Part of a small language model's weights.
Size: 13 layers, 6 heads of 64, MLP 1536 tanh GELU, vocabulary 32768, 48.6M parameters.
MLP neurons of a small language model. Each row is named by its layer, matrix (up: input weights) and neuron, and shows model dimensions 256-383. Each number is 128 + 32 x the weight over its row's rms, rounded and kept within 0 to 255. Numbers have three digits each.
Before each neuron's rows, "fires on" lists the tokens most often at its 100 highest values on Wikipedia text that the model never trained on.

fires on: " of", " the", " in", " a"
L4.up517:120142189124184115137114167143149101090134154154097137139225113131163153184129076111125080141119069084124139156161117227120146069073098103151101117128120113078160089114134058104139177097171146145127158100147143149104089131117123113132099141164121125145134133069083064180183140145124127135113095137140143179099128065147123161113124100109112075161092051136160089135151147134107178128122

fires on: " of", "-", " a", " ("
L4.up1350:133153151141163151147183141142137067112130152135109109118184115137163110160096168099210087142147070101138134143136096181128122087135172123140189136131156112082123106139126090124110157084166120172103154114189145148088104127150112144071180137192161166067148076105086075132123194227164085070097175149130126175132105143156133119146138089108140080096137127062122133134151153156165152126113

fires on: ".", " and", ",", " of", " to"
L6.up1180:126124092144119110094155158118150083099130103162161175117174126157111099123108129160109137114132121124133104134129125097122158143132162156154081125109149136081055132124131159124196152170154171086100193143164093165136106143151105196086140126086134147112103108145147153174133089160089192118145134105126079140120065147138068142151128160148105186135162158146088095126118102145152138143100

fires on: " the", "-", " her", " R"
L6.up612:169147164123132155160126108105090107145155079088135128170141142137152140120101090117108128128099132117122138100165094146141087102071165125043126123108156182078055106150108162092144187129116158106085127122167094106146121146169111096156209118124126168075147095112185097103177116190129113110116171157101162147178124208092194111112100174159129125178152139140095149108156141145118107110118

fires on: "–", " to", " about", " that", " of", " over"
L9.up512:121089071122156097136131129135131135141156118090104185133160112160170152116070149102143075145117102155138143143140073106118126095140120108136178147130107063118145052130133128226163080149115216188143056138136098091129151138134105084027181125139178159125112182152103150146078053152125169093123097156134169135188111156126145161107108131154123094111128159139150117141178118132069138114100

fires on: " |", ";"
L4.up1489:086129065078112095126121104153130161128133062157171096098158103100086156125122102138103134144085142122114136179108150095152139103061172082080146162133116066134134088125101124101082145164144112095123094120109092108047099107101179067119171102099090146075122174114140134110149152109141086120141141156130161146107169186145130147173100192134107171181176120133113158138150171103169085111162

fires on: ","
L6.up1519:081148108185203106139143135112125126165124102075198075130158114109108118141068160143171105110145129095161152116192101131107136187105169147142130120167138202126114121108090146132117122202125111077162152133125090110090135069176120145172115112134116174141104137127115132151117125189124145161123121156191167103186113157136127148082114148123122133138130193127121130108114063121170165140106

fires on: " and", "'s", " or", " ("
L4.up149:095160118111152130121156191233171068186121079142140136088127126129129136137136156093098151150119011099107134108144091081133163118073142142122111071152071058154178115135120147177143106141199206176106089123102124164106093174162095120119214140124124076109132099141121124131134107190102129072118129106135110157112071144142155148124135155147181137143158130091116135126156122090151168105056

fires on: " or", " and", "ph", ","
L9.up0:081126109138174189116087086166164183160081135102122161091112128131152099121128120129167126164086083133139236093111109133143124080111184156106073084141107123110119121134119152069112119228088203106185160166123097113130102107134123098127163113097162131143137117181117128141156129120113181153177160101145102144155108173102176188147094185181143101145128121111112126087115096182156159113096

fires on: ";", " at", " —;", " |", " and"
L4.up188:064106057108126127154178133155072118138136198139128110101098162118115125105103084063148097148157144099140126177139118116068187094107163104107173136121098060122167149137118108172137099119082111195120094185100123082045147101087179120078155127140102147117100165118061170084126151132126125101136099121131110085129180110206109108187129116160086064104113125091158110129173123093121140114077

fires on: "'s", " his", " her", " Japanese", " Azerbaijani", " Russian"
L4.up1059:160120122097157172166159154181158170147153051098139150115147138106120148117139133127190075112113065100136155139185080112135169083088174087088140151184159127098123125157120072121097173117131152123104166156116111114120040130166201151172172138136155134149097087120096109084122148152134131064052142166098135127149110087144117146133148116130133085069133132086165099135137141142123146101131

fires on: ",", " (", " |", ";", "iak"
L6.up1355:122144113129095085121167128215126100133165116137183116093091127139125138110118082113093187108138072158134064101080159134105169160073143137131078125142100086128160137125071109165198180123171163068147112118141116161091136157163144118160152096056130094112084104145163138108093148131134176130115085082103139175165134159083075125128130168163105153097088067129098086064144114099138125146130

fires on: " and", " including", " such", ",", " include", " includes"
L6.up1151:129133105155166129135198095160137182187118106139171093092117131149074124156137164104129129115096093114139147097178145099084137182084125172134108124162052081100122102137157087129131167154158149127154136131133101130064097117152117176182152123089206114110100132121142131144126152121060166083109137152110165099145168094148127197108152144169185076188121168116116117109169110145229200102152

fires on: " of", " which", " and", ",", "-"
L6.up455:121126079068160145145119167239189111139132140180116130130077132134084146121131109116160146125109100178117156150126101130129105111080120105109129120102145129086122134116164076131147088121124163157150170115089118153117105173180175097166149128140112189124184085045170114180156141102142115103119150125127090073143153070067135103134154123151177153133171143127082169080141091203132127126182

fires on: " |", " and", " n", " N"
L9.up382:159084056110112134174128124124175146071128093108189149151168094136115093094117063140164098101100137126148179167129103215159135128122206055095114126132160142129185138089141111101121105134112120100169169099098170077140116100139110146135114130054136122148118117109153148149198103182105102080130122105126078150165119065153156137115182124084097112198129079096199109128101167123198139081151

fires on: " (", " are", " \"", " were", " not", " is"
L9.up72:093156094133139134118117129182156181159112183205118097100121110149104098167131088063112144161159086110085132120120160132119172121138119112162131114101092068085156138159137075170143114117140196148150132104119139139085163143123096121115186119061118113145130120159133112129093190168134120125219105124159204151172175106138174185119119103096143089163116129115140134142113158140160117125068

fires on: " ", " can", " to"
L9.up446:124162086158185190180161150159132083079142077100131071050149142143143158125130113100204127148149069070147123134106113116121109087082152124163106104119153095062140116124147086164170146087174076104152171094134159165071148153137151089131177114168193164097120162115125099091115154138156163140154137165149096090143104162163131153122126123092147129128125127142114140173145089099104209146095

fires on: " |", " as", "\n", " when"
L6.up1463:137076071198163125105113138149120169167133135130143132134116132138109127101081067121149125157098118104123131144177085169075157153088159106139126141149159100095162100094148150150118166172077118090160103132153123126113134078098158094144155079108098164120135173177124148126145115129132176145151181089177143150154173154168112114075145114143166142178077105137136144065117121139166137122079

fires on: "–", "-", " to", "\n", "|"
L9.up823:075123145181077147108094122140110103127128167147135174159123180147217157124160108112153132181172098150147132129121096135120121134092132147103102117110095129124161121104153162146097163124219099128121084156095110171095130133170190066084143104115100134073135136173127131086117151137107216091071156124150118127141073125124100100140162125128155179113098164163152087132162125111160168170172

fires on: " |", " 0"
L6.up711:088023064111117075175193161152165113129140151115111166158061213142073128121121125102117075150132167141109142126100139185082149126145131124129114161128114111139163123140114093152109180128112163189161115135115107133117097099108178158128090089079168115125092154151165151125080165135099171172064144131132104107120136139153131132122217078164122138088095178136111080126136107129142146108094

fires on: " of", "Y", "D", " that", "acon", "R"
L9.up1013:127132065086123146125153096151087107149143145094147145154138097102122122121082083148053099146101114115126110084152145097161135076069096098102199158121174129144064144115155163084127114163097153121210058115076129111136151130131151172083181125102131091148151135114169153131123084140112141183146153148147096113157113154146121139101105164165118199174126138134137097114125132126124118073151

fires on: ":", "–", ";", ".", " |"
L9.up675:100098095075141134151159087127128127136160151141126074155136167118112129103105136128125124223137132152144126071091140126086129140091119105121125144156088107124123103145121028176125148148096161097094076122128116151102130099145219070113144095141095127108081130154106143117124130107169148133092071176123106126127110142132125112160151070115178166112079140141100137164173148117112202146134

fires on: " |", ";"
L4.up1475:067117152125166125194138130148165124135177145128085124133133170183129128149119158043141162167149101129124102115085151131116121097084094121120148113128099073099095132156165095136157197135119100153133125129123079121137119100107146088094127083119153151179097128157112165104116120103161178112142131123102149131149175111156101146139172135162189112155128140147090091087144116123077174126099

fires on: " of", " to", "-", ":"
L6.up666:105214099121205103153106179132134124118123122101133103131150136122122108148124128087147157116159101116091158132150138073135152104107131190154156158151088029144133108134101152117108096067190207138164190175198133125098108142150130147085165125150128093119193096161124151200120185159110164107160107074128127160164127160127087146132168120105189077162113156119132120124067125144112127071118

fires on: " round", " (", " 1995", " 1967"
L2.up71:102071105043173109151123125151206105052113134191094161088081151124119101150169153127071104162152102146130117161124080158150147189109134154165182110152153056194132096159128144124123098134143172199178079110129181133110164155147173112180104133128088158087194170142121125190052108131129109165150167134131114106125149140110140035083137064114138139149143124208150057115138136161090134088118

fires on: " on", " P", " a", " Mar", " R"
L6.up270:149131143116154193153104061055165166093115114099077098152099127095132147087146178138088085159131108091132059104116081111095099095123160076164132138102139141103120116128141100095112145147099164135137190143147125204129157195115113149112150126132198169134162207117131139168155062132206103090125130110147068094128059232140076065127201115171109126146114104179030129081126093182117095102113

fires on: " to", " (", ":", " J", "R", "("
L9.up117:145155148122093134127158168139106102126167154117144166133010139126214109133110146141119106161145106104151093153125071134094158070132149196081139122124090055128118111158136108114148100098109216191088134139147133131122117128167137133137164104090154123118119126138096120197123139197135112101153160143148141114122113175172190154116112179166134090147101165094096117027075107167132118113087

fires on: ",", " of", " |", " that"
L6.up1079:097159182096141117124157132246180136122122107177124131089132137129086112117134124112124157165149077112135161113141111067118161129073162121138157121135123058165096130141158149162160096107123176114133105114172138118086077120150121130129126126095123114141081112119164124119155140173163168141184139045123147105185163104115132152145117151142159165182091136117124160099109116096062140123119

fires on: " his", "-", " her", "rar", " its", " of"
L9.up956:159126107056139185143137117144125077100168137084128134164130128115119132145050140149114131122104129125142128153095143100168102158144149135126164175145087145116088191138127137111105169160128177092111130135201140144094175105181155119091155119123144096200130125170133128145141135146139153124152164130091220161094171163137154131108129111131170140164136181124105145107134169089130157128113

fires on: " 0", " |", " +", " DF"
L6.up390:077122002103163093161167147162155141104144130127145074151065192121099136167104105119107169165154131073120146115124103147091105167118116115132108169161131101118141136144115133129115134114069167174108187159148115131073138129137178143124142097187214151072112151110106094161122139152103134150057155110154093136140111110171121115131147081137140133136096153152168119104074127095179140085120

fires on: "us", "as", "ach", " never"
L2.up417:080111211129134159177123118123074060172147145102146213159125152079164089150127091140184162185118138080130164104089127142119135075121188162193132112136162171121167171167146154088180080142146110098107135137155103144135089103090081120084151132108098131124112187154142165125192098101138114158125152119168147125114133139088142122137139107154133122131138152118098113146158123124112169107095

fires on: " |"
L4.up264:109099132117116111202128106129113140171161090137130117139165188182107178126108143075164111127116148098094099142116169162092089133141154150105131137114104095061097113163097097157131166103127111085139141150130068147099085077109147087136122083139167128152144113135158174100154141149132162155113139143115139200136139151135147112133153139211172147150116138084117100069146123132112097114086

fires on: " these", " other", "ored", "puted", "ical", "istic"
L2.up1025:106143202098168139155080054191136064159137139155107152159171128128107112162124128121168099144076140135112054113204129157112122110111127151138101196176180124120129079127039080150143056063055138164133138154079123086122137151049172103149099149106154075127094153214094138127155060135147132135163150152132188176131107163128086141138143099085140111191096145129183123143112097141126154145112

fires on: "==", "===", " |", " ==", " ==="
L9.up683:111115090107115107166201099181106140157125157129100123142133132139087110112131098132157088134132074098120199135126130126125085117046163131087156109128073076134134144131084153190081183179161110138136093129156112180069133119121099088094145097122122180073098157144144144117115073139107162140104170110136112194105158170150078155148118110144164161110111199176074200123240159118162159144134

fires on: " by", ":", " |", ".", " at", " :"
L6.up431:049133195117126163149133175152156150158154136128135111117073147117135141097113131069116193167128104091112141141088063099126160181129159143144162151119119078193135119145171180145117086127102137136146086098198121173067163101108155094125136122188118117163087168128137148177097137171165116147117132103094124132132124221157131129126146150146150157126093114106096130132083107119085166135040

fires on: "-"
L4.up106:200097196122125155146111111152116089126137122132120120098184136112156143194110132130176123146156124052161121117166115166158085168094101179130151134091162162148155105135083151071101154112188142113140145112151087122142136128134138175161128127081158075093140104166119097178123097140090134124154103177104120176166176113078129129104117148143106195145097184096050133116155118112125110130150

fires on: " 1", "|", " No", ".", " 2", " 4"
L4.up306:107070080088151106196113107170110077104173156097099075161094156182129157126096146119095164161134175080126185144114106193081144131125135141121171189115096111167107122155162078137167133098100138124151146151143075131114161132056146148180096095170154114112130195121068145128203084167163185121078168113103226130158144124192078127112153079148131129151079106187128101093148106135084122147130

fires on: " |", " %", " lost", " Apps", " Championships"
L4.up628:078121155116218096169161131163166104139147138135123096120107180143145151128114097123183141181159089133113183138160170108124151096052067107160196167169056071138165146118122114210106135119154098159121149180082107161067102110119191138101123112177097140116115149075068156133116114118154143140114107130128134142137130147135141060139130075132119114087089071119109119137102159087094098164148

fires on: " |", ":", " and", " by"
L9.up1314:102148177173122106124148109135104140106146175090088108049164143101115088128123128103160180140153193102113167147055104163100130147096204144126163148148183076129156093214130195138092094146052093152137109092154119138101155148124160161117172100177103132077144192096101126151130184131106118076114157129084217150115120169118071135126112173167086074093049103099132121126145121105112119138131

fires on: " |"
L4.up1444:117116080094114080172111118174163059078167098131123144177140094136122137126118070100129152137142105136120093152081115125097082101112206103112160164146095073059192195175146107193142196140102164131086081121125139168077124134109129082133106116142126118092111141083146135128129109089132118141135107138126138088146080185143154122107130113162101115163130128067105142123113135120113130177112

fires on: "\n", "|", " |"
L9.up1358:091141089179160113151093122118121156152127117118090120148148168134122139173094100170118059118123049147122211151129066108085131175046103137116107132169149046145143154136119147087103117176141078172137088129178109140084101098112101095175129122153159177162139181092095161134103061116182163155131161100111151116133085203205118123133157133133104123109033147135132202113129114145066117144097

fires on: " of", ",", " in", " to", " between"
L4.up1112:104131153098202131161127115196118044134134145138098123079131132131155115096138136097126142167128049155146142168073048095041155114098152089108175126091062049111148153154139139194106134129147145207084040140128117158055116098153219114106116135101119127130128161141059181108115137115147154088138091179120165124130101196114167082173166116168119108095111140069082123160143143085084079149095

fires on: "-", " of", ",", " to", "/", "–"
L9.up1458:099080163142203093148128117170137155208123172119087133155137111124192128159087080103202125130110146144140151119138101150077158115140119138137109127145104097095170064128088128141130070076099139136117103107111094108096129117125081090183122109150185100079104138148075123148117088124126164113129084159148206165141110142123109138074133130108119081113130116138117097114140131137074196080147

fires on: " ", " D", " L", " d"
L9.up1161:152122088155166138143151160117115092131138127129107134161084171131173188114096095129170131117106096109142127138169077072179115126104134146112103118206122147102146142146133135120123157091127162153088092136105106190119096124153124115149190093212154097128131136153086117136108131086142191116085165119158092148143093113126147107119145105142158139181096111166118124132107116145096154113049

fires on: " he", " who", "h", ",", " then"
L6.up1102:147156121109130044120131112175150060106140065087121128095113134124133093085110070107097229111123085082108089066111146081111142157117137168105091089165166111088140192116098128160170109100112209118195133101095096097133101135169143160164149110137120087043178110113147149165115145119094159163129069138110086138157127086114158151138144114126148127104135104103107087105153157109142128103130

fires on: " of", " |", "|", " "
L6.up423:115160165123182144106147109214147129075120162149141135157196103167154118163118096095096157154126131147124154105106201133122078124083126135122169156120067116142099058121145101149131101088127126099142156166132129153116113148072140107115103097119138133116144129088155120132116138109151198143168206114141143201128171106120154105151124113116109119144098083165119114112120116126089136159168

fires on: " the", "-"
L6.up1458:174197126120195157157103142124108120127109119169123082136106161127186110122115128087190109162128099088140130149133095128081120076128105107149132117075142106114149191096129076148120165066155123072101111084181110185091135166096126079215125110136177096126155104167113074129137141126168118093059117154111094178141129120123103141132124123107209136143106137123122118088133154070137134112171

fires on: " has", " have", " had", " were", " |", " as"
L6.up1472:124153116119137175094160044182151139170147192122155130182070129108157183105094073117060095149100116107129158137136139223127087138126178102136121140145138130092131096095238094136126135168048080094193096152153094166121177066131155117158116120162168112121059141131137140172133125134168138149126150145142159140121126136128138138135145165126136149190089127137082153119116115117144170142091

fires on: ".", " 5", " |"
L9.up1425:111083106057112102146135112120109127132112123191147169156133171220108147138146082091146143190076146149126167109089112181127100109158129153102096222106067112165122100122108127122069130101102097147138143126185107148117111076138115089086073101129118169157172178113140160169153109103112144135095056144146158198149228126146099146125163145157131132158151108103119109159161057125122155146120

fires on: "-", "/", " of", " the", "'s"
L6.up892:140153091115205079140080141136154168098174180142118126239199135154093126146110118128238068189061149156143111129143109145142126061082133161143110119136145119150215122161125084128119136104152145160142143096121144154128130139135123095107128105131127097114160089100126126182190105144083124139098114080121098193134117113130096112155133141161163149128133139115138122112078110129085124086144

fires on: " the", "-", "|"
L6.up1250:122117131152167114150079116137082121117121130128166112171112142121129134088107141098134126136134075101082219094107063182093169082072130094121150103119115078121146170125132134166118105093110174163147139141151130161117134162121095049162124117207150173081122132156091151131143090178166163122114122139118130167115118143127149091153122083133161100182110140085104150111168149093100069082104

fires on: " until", " and", " than", " were", " been"
L4.up1213:124118183090147104141208105134214097117129144144139095094161155093124119132100119076151122144176000130129099127108109105114153142112120113136163101087048067107133122131141126159103119132159177146137117133136150112078133110198140111137158121138126112074134084127039121146099158161128093120182082135133166167131091137148102172130113105149165122131133170056088125147158129075032181125149

fires on: " |", ":"
L6.up1501:070138073126191089163151172137151156158160150114089105116063166118092158108119088129146144141128123151120107098177099138081142176127121156150118174165122053133182149138151042124095136111080156152125109168106142152059162149121180141148114100155188116151082139141141152132127088126124180116089127148156133104151094099159142141102184075110127131097077164166162143129068140123145122117124

fires on: " |", " —;", ";", "mathbf", "        "
L9.up1387:085191072129141107148140133189185138127122173144150119150138168138102139105116141099149128116121119128175090123127168084085148153098113146155097181139060127120114190187141104160125163121109112131104161113133124200046122130102181130054134092115164103176076136126119134173143134078090177096114133136140084078156118072167085072117178093137108137140080152174154133088075126167123099128139

fires on: "-", " and", " ("
L6.up115:180131202109160152147176092127189133104122117139101114065150154125147117167119158092163148143127087110104153110157066107115147154098091192150115090066091142072174088118078114129160122110138135110165138161112133131122164177130081127155132113118167080099080106140085120162064113103045111099174093165132149193142153129135082146148140097105120110087151167143125119143144085099104231126132

fires on: ","
L4.up208:121097154146199188126102073096150209180113093150121151110146112082139115167117171138180111151133115105109095089173139204139102174141086167167138115089156165083110072117092137104185181133144134119182128112171086140111116107126095151144165104120153201113066094217192115121073134232104110177116147147140126147180128144120127143106137165121128114111115170149100110126149111147101181109080

fires on: " de", " c", " C", " D", " d"
L9.up1330:142079116094189162213139143150184112141168080179103118160108115123171173155079095103245130204118089131155178135150072137142135103096095162121144131201149112149140159164123135114079148134089131140082143123141107181130080135127109129144162093191167152175107134111108096108166100144107135184099111164147137108118115087149096131108149172101076098132100097133100075118164169100091116075094

fires on: ":", " is", " \"", " as", " result"
L6.up1330:146147115119184195112153096119130129139120131131138144046193132125120105160122075125122170127162099072050108184107116137112119156147155081154103117072103104131089161146126140123141153123181201141143106153169125179106114137096085087083116115104148106140156143121147124163190177169172152133176144111142162181139163116164135143126113145109143130146107154125153145124157173111110126111097

fires on: " with", " had", ".", "\n ", " |"
L6.up432:126132101163111123141136145135069130183140122165157148060082126127103155127127129100094183112098129161127108127107120185134114153119158171138143133113135131091109106115126121131100125064159163077146134125177137154150122119150149117110174113126182085088132127169083137222145150090089109161144116140145119134114125119130074153164255157158183098136175123088084144144187128113187101166056

fires on: " |"
L9.up1075:122099136124132103156077121114132155139126100125134091124131136130123145111099086153130083121131127154129129079131136219102072131114112142146134188116056088118124129142125155131131230182120076075115140092112120123144121106121110148091084136087136119116151116156132223095149125142111158142113118130147159133160135092139135128100112129155081113159133117112220075126206087125206108112110

fires on: ".", " of", " to", ":"
L6.up714:168116130116155097128108148103228108108177060181123066194148180128138137168111134112146149196103100116116123118102141086186164123110096142180144169088105134126092107136123168103153167139151142119104173093121128092158115186147101167113132111126099105151157085108141157120168160189076187151130100119136111192081111068150142159142187121118134103146116134147064104111120184160095146142143

fires on: ":", " to", "),", ",", " or"
L9.up1470:130139084105166163166146151128193086114156146116159127118196188151118144148101153071131069144121045077115183107127113119159145171066089183127105131073118086133113094120152081151182104111128167123125120129079138087118151108130124113140176119133141162154114089181135161187069093190134112132093141191147102084190141118113085156090102063134165046122130174112170112125146081129120155092074

fires on: " and", ","
L6.up725:100114104079138121140133132070147150196110143103095089094126159130081147096103148085122096097128094121110126117189082140076166143105142134153130136118106119070132076144179053144113132136144116132181140148124094144097183143169097135135133093095187143091141111136124155153080113104101125119201133087121155121135124150154112132117136117152175129127119081133077137152135129167145217098122

fires on: " (", ",", "\n", "."
L6.up562:097093166163161166113159110151126152154131129104076155108090162131201124198139175146117137148139090169129173095128137081161129086021127176130114081081090086135106082108102182106186194135208110154166166178168131233093151114094103123127142095130120147082083117142193134106110111129117171112187150188127176135091073179153112142160184148084114090160156160138066087100134113133096225102080

fires on: "-", "|", " to", " until", "–", ";"
L9.up735:131105131095142098153177072188129095114211128110091178094141208140139134126148108075132167100125101124139183178136121107101177142146108105081132187193153086132196135132125097169173129169145218167126129143060133138134099124147118134118147113116133096102104150113094152106117108128125154155122108097118194162176095131095092109134128118140148098118080115144165108194145161080131121100165

fires on: " (", "P", "ITA"
L6.up779:077126132147131101166096145149112059122189123129103096086115116108141167124133131119076146122142086121137092122156114105160112148068104152115122100179186059089149168134120130125177091165168144181159150103113101157149120152207086133138166132142119113098121102143094131117104132116143112179134100090121106116117041125118090083084117076095144089120112124129179089065144102130139140110092

fires on: ".", " |"
L2.up717:126169130159121086157145140174130102131162149131110155119114140153131151194100164092087140143086163096120139124146134130145122189118171127138161094145040083139130125175101135168149127099171178127121124145124079198095164093169102065081132078170153122120082118114141183177112108117145202100187170148137120149101142158111135175149215156172194148114163122102079076088143143097144150103100

fires on: " with", " S", " to", " +", "S"
L9.up779:091151094128191113159177161126150103127108123137124080096108198112121112158154071086172092121142174143153080154096143173094124121111161208200123152133138116052162045142090172148156159121132072123119153058182102100083195103144195140120160093112209166156075101183118080107102114155051146082131208156129110076112052123144144103069188087089121136135085182110123143160146101090188131093110

fires on: " such", "ology", "phas", "rol"
L4.up619:141089151088053133096098070101150169118171134153159048108126099132163173124121120096130150141125090083132184140136113140121130095163158106104064188101109101118100061133181152135172133097135115162095209157088132118189148115154104095112086099051080039132129139110063120156122096098138116106161160147175077155118091182056107179035152154156112125108153122087132140165098132185124125200135

fires on: " to", " with", " in", ":"
L6.up626:153119192115170157147139190146015106133111196098168127133130096128171136145125138126105109167111133066110097121068135153127166091082176154112170145057132129118147102144149128138144068097196169127150052183197081122089175114085132138155182117148160094050115179167077106228083144135109145078148146167120156123231095188133143113148160118146163106146082111110133144119094061110083167127141

fires on: ","
L6.up392:127083133110150094117062108222142123206147087092187108116090114141096132150144130103156094171099101148111075034203134196161130127044124121134108089089176129128131134144096132118192093119131113107125172117087113139106143122136088135188125126073123136113111081173172129125131110155147120075134121150112206117157102143126147136123103132151139132156108096112104122106125101095156202102106

fires on: " |", " while", " Release", " Running", " is"
L9.up1216:147070094169143154099125141083145039201134191099120114126072178125170130169087069133229114139113157132115071151154148186144117072179162193128113227168152122101134128151086104159113182070145123130183155095080064136149125160114136130139093108100152075141136120121127136162175180130136157110107064175121112110167130045114152146146145145112136137136074146139139123158096120094180121171100

fires on: " to"
L6.up72:109142058104234161110172167128168077124116100158141106083101140158123107107138156071104119179185123157136164159156156097139167107159133133172161126124074054088123124150157110206163123065109172170145164074154105144065172171197135139100156111126156177100121170149162140117140098135069151153137151041136148152163092138152081185126226123115220147163173178191101135142173130150128166111103

fires on: " |", " of", " which", " that", " (", "\n"
L6.up917:086183105101134079151129117203195127203112139115121108112101127145063105132141152098097137176149061096085184120178117122078188146033097086140078101127179034175109133122137130132102082122092159108150132124152133176110113137209166141153120144158107186082110094080090115116124116141147083108168133119146108125096091153137188143099129127099125143157128109097141138119120072141143141125122

fires on: " was", " as", " he", ",", " He"
L9.up593:128120136141100066124152154096148127117193155075176163109089166154206115135118092109086109079065103076116088103129132088129148164130142151088098122128112135131132155123121202099138097165141162180148141149093118070153081121188130095125124099075135107079148173136130140208055104130055116126089100100088109135113151131179140133083145178135139163124128149137126134138141064135128123054103

fires on: " to", " as", " in", " by", "as", "\n"
L6.up242:088149099187165124114141156152171191122136147160126161139141144105120124085143166128133148158130074144093170148168099096125158140099176108148095069151116097152088107143083124110161095114151134054155112097168108118143105152143133141113169126088143203164131127157086137136071111128098155178114164073121177154110107132146190189177166172179178203147167122185086104124208159169110130151118

fires on: " |", ","
L6.up1502:129058118110175125188123119181133117120147118126135092070050124134115138123104080083158164148127103147129092139124148148070171122161161189127141215094165079117151131142142112164156124092161130138102122116128088130080144156110184108203075125147202092169180130151097105168114101077140142135127117131101111111134125180123178112133134117155118181142068133066140113134112135105124123202104

fires on: "'s", ",", " his", " His", " The", " their"
L9.up229:145118140140152114125069160140082096116135113167137110147152092098124119115122152128145140145131086091135139121117124151100169084097144089064146146112180120061107127117139094128119160132092164068092197106144151119086118123147146128121128135126106126150117089142117097153115111182174132157117107135144136120164129145104107096085120103114160134128134123106123177116099074173144193056130

fires on: "|", "\n", " |"
L9.up928:078103118121141127114148067138045186196156216126118115115121107154198123142131138083118145122131127090155153131132086089100061156094061094091144084160131101075185115101108097175113128135150127207141107118178152140075172135135164070127192108113086133138138127158085134063152103099148114136123153131154180118099082161167120114126123139120111116104105160199104089126159151151105182149116

fires on: ".", " On", " the", " on", "|", " 5"
L6.up527:059078129094178151186108137184126146113145164133116121118094145119107115128142174105098145150150132134139204071113158087114115131117118099097113189111104105166087137149146067144149096094084116094136117129158066120128129123128199096122127114180122181098110126099124129173095133147168136070064112156185084123142133105164135126114129118144138106178116150183112120141136164105122139151107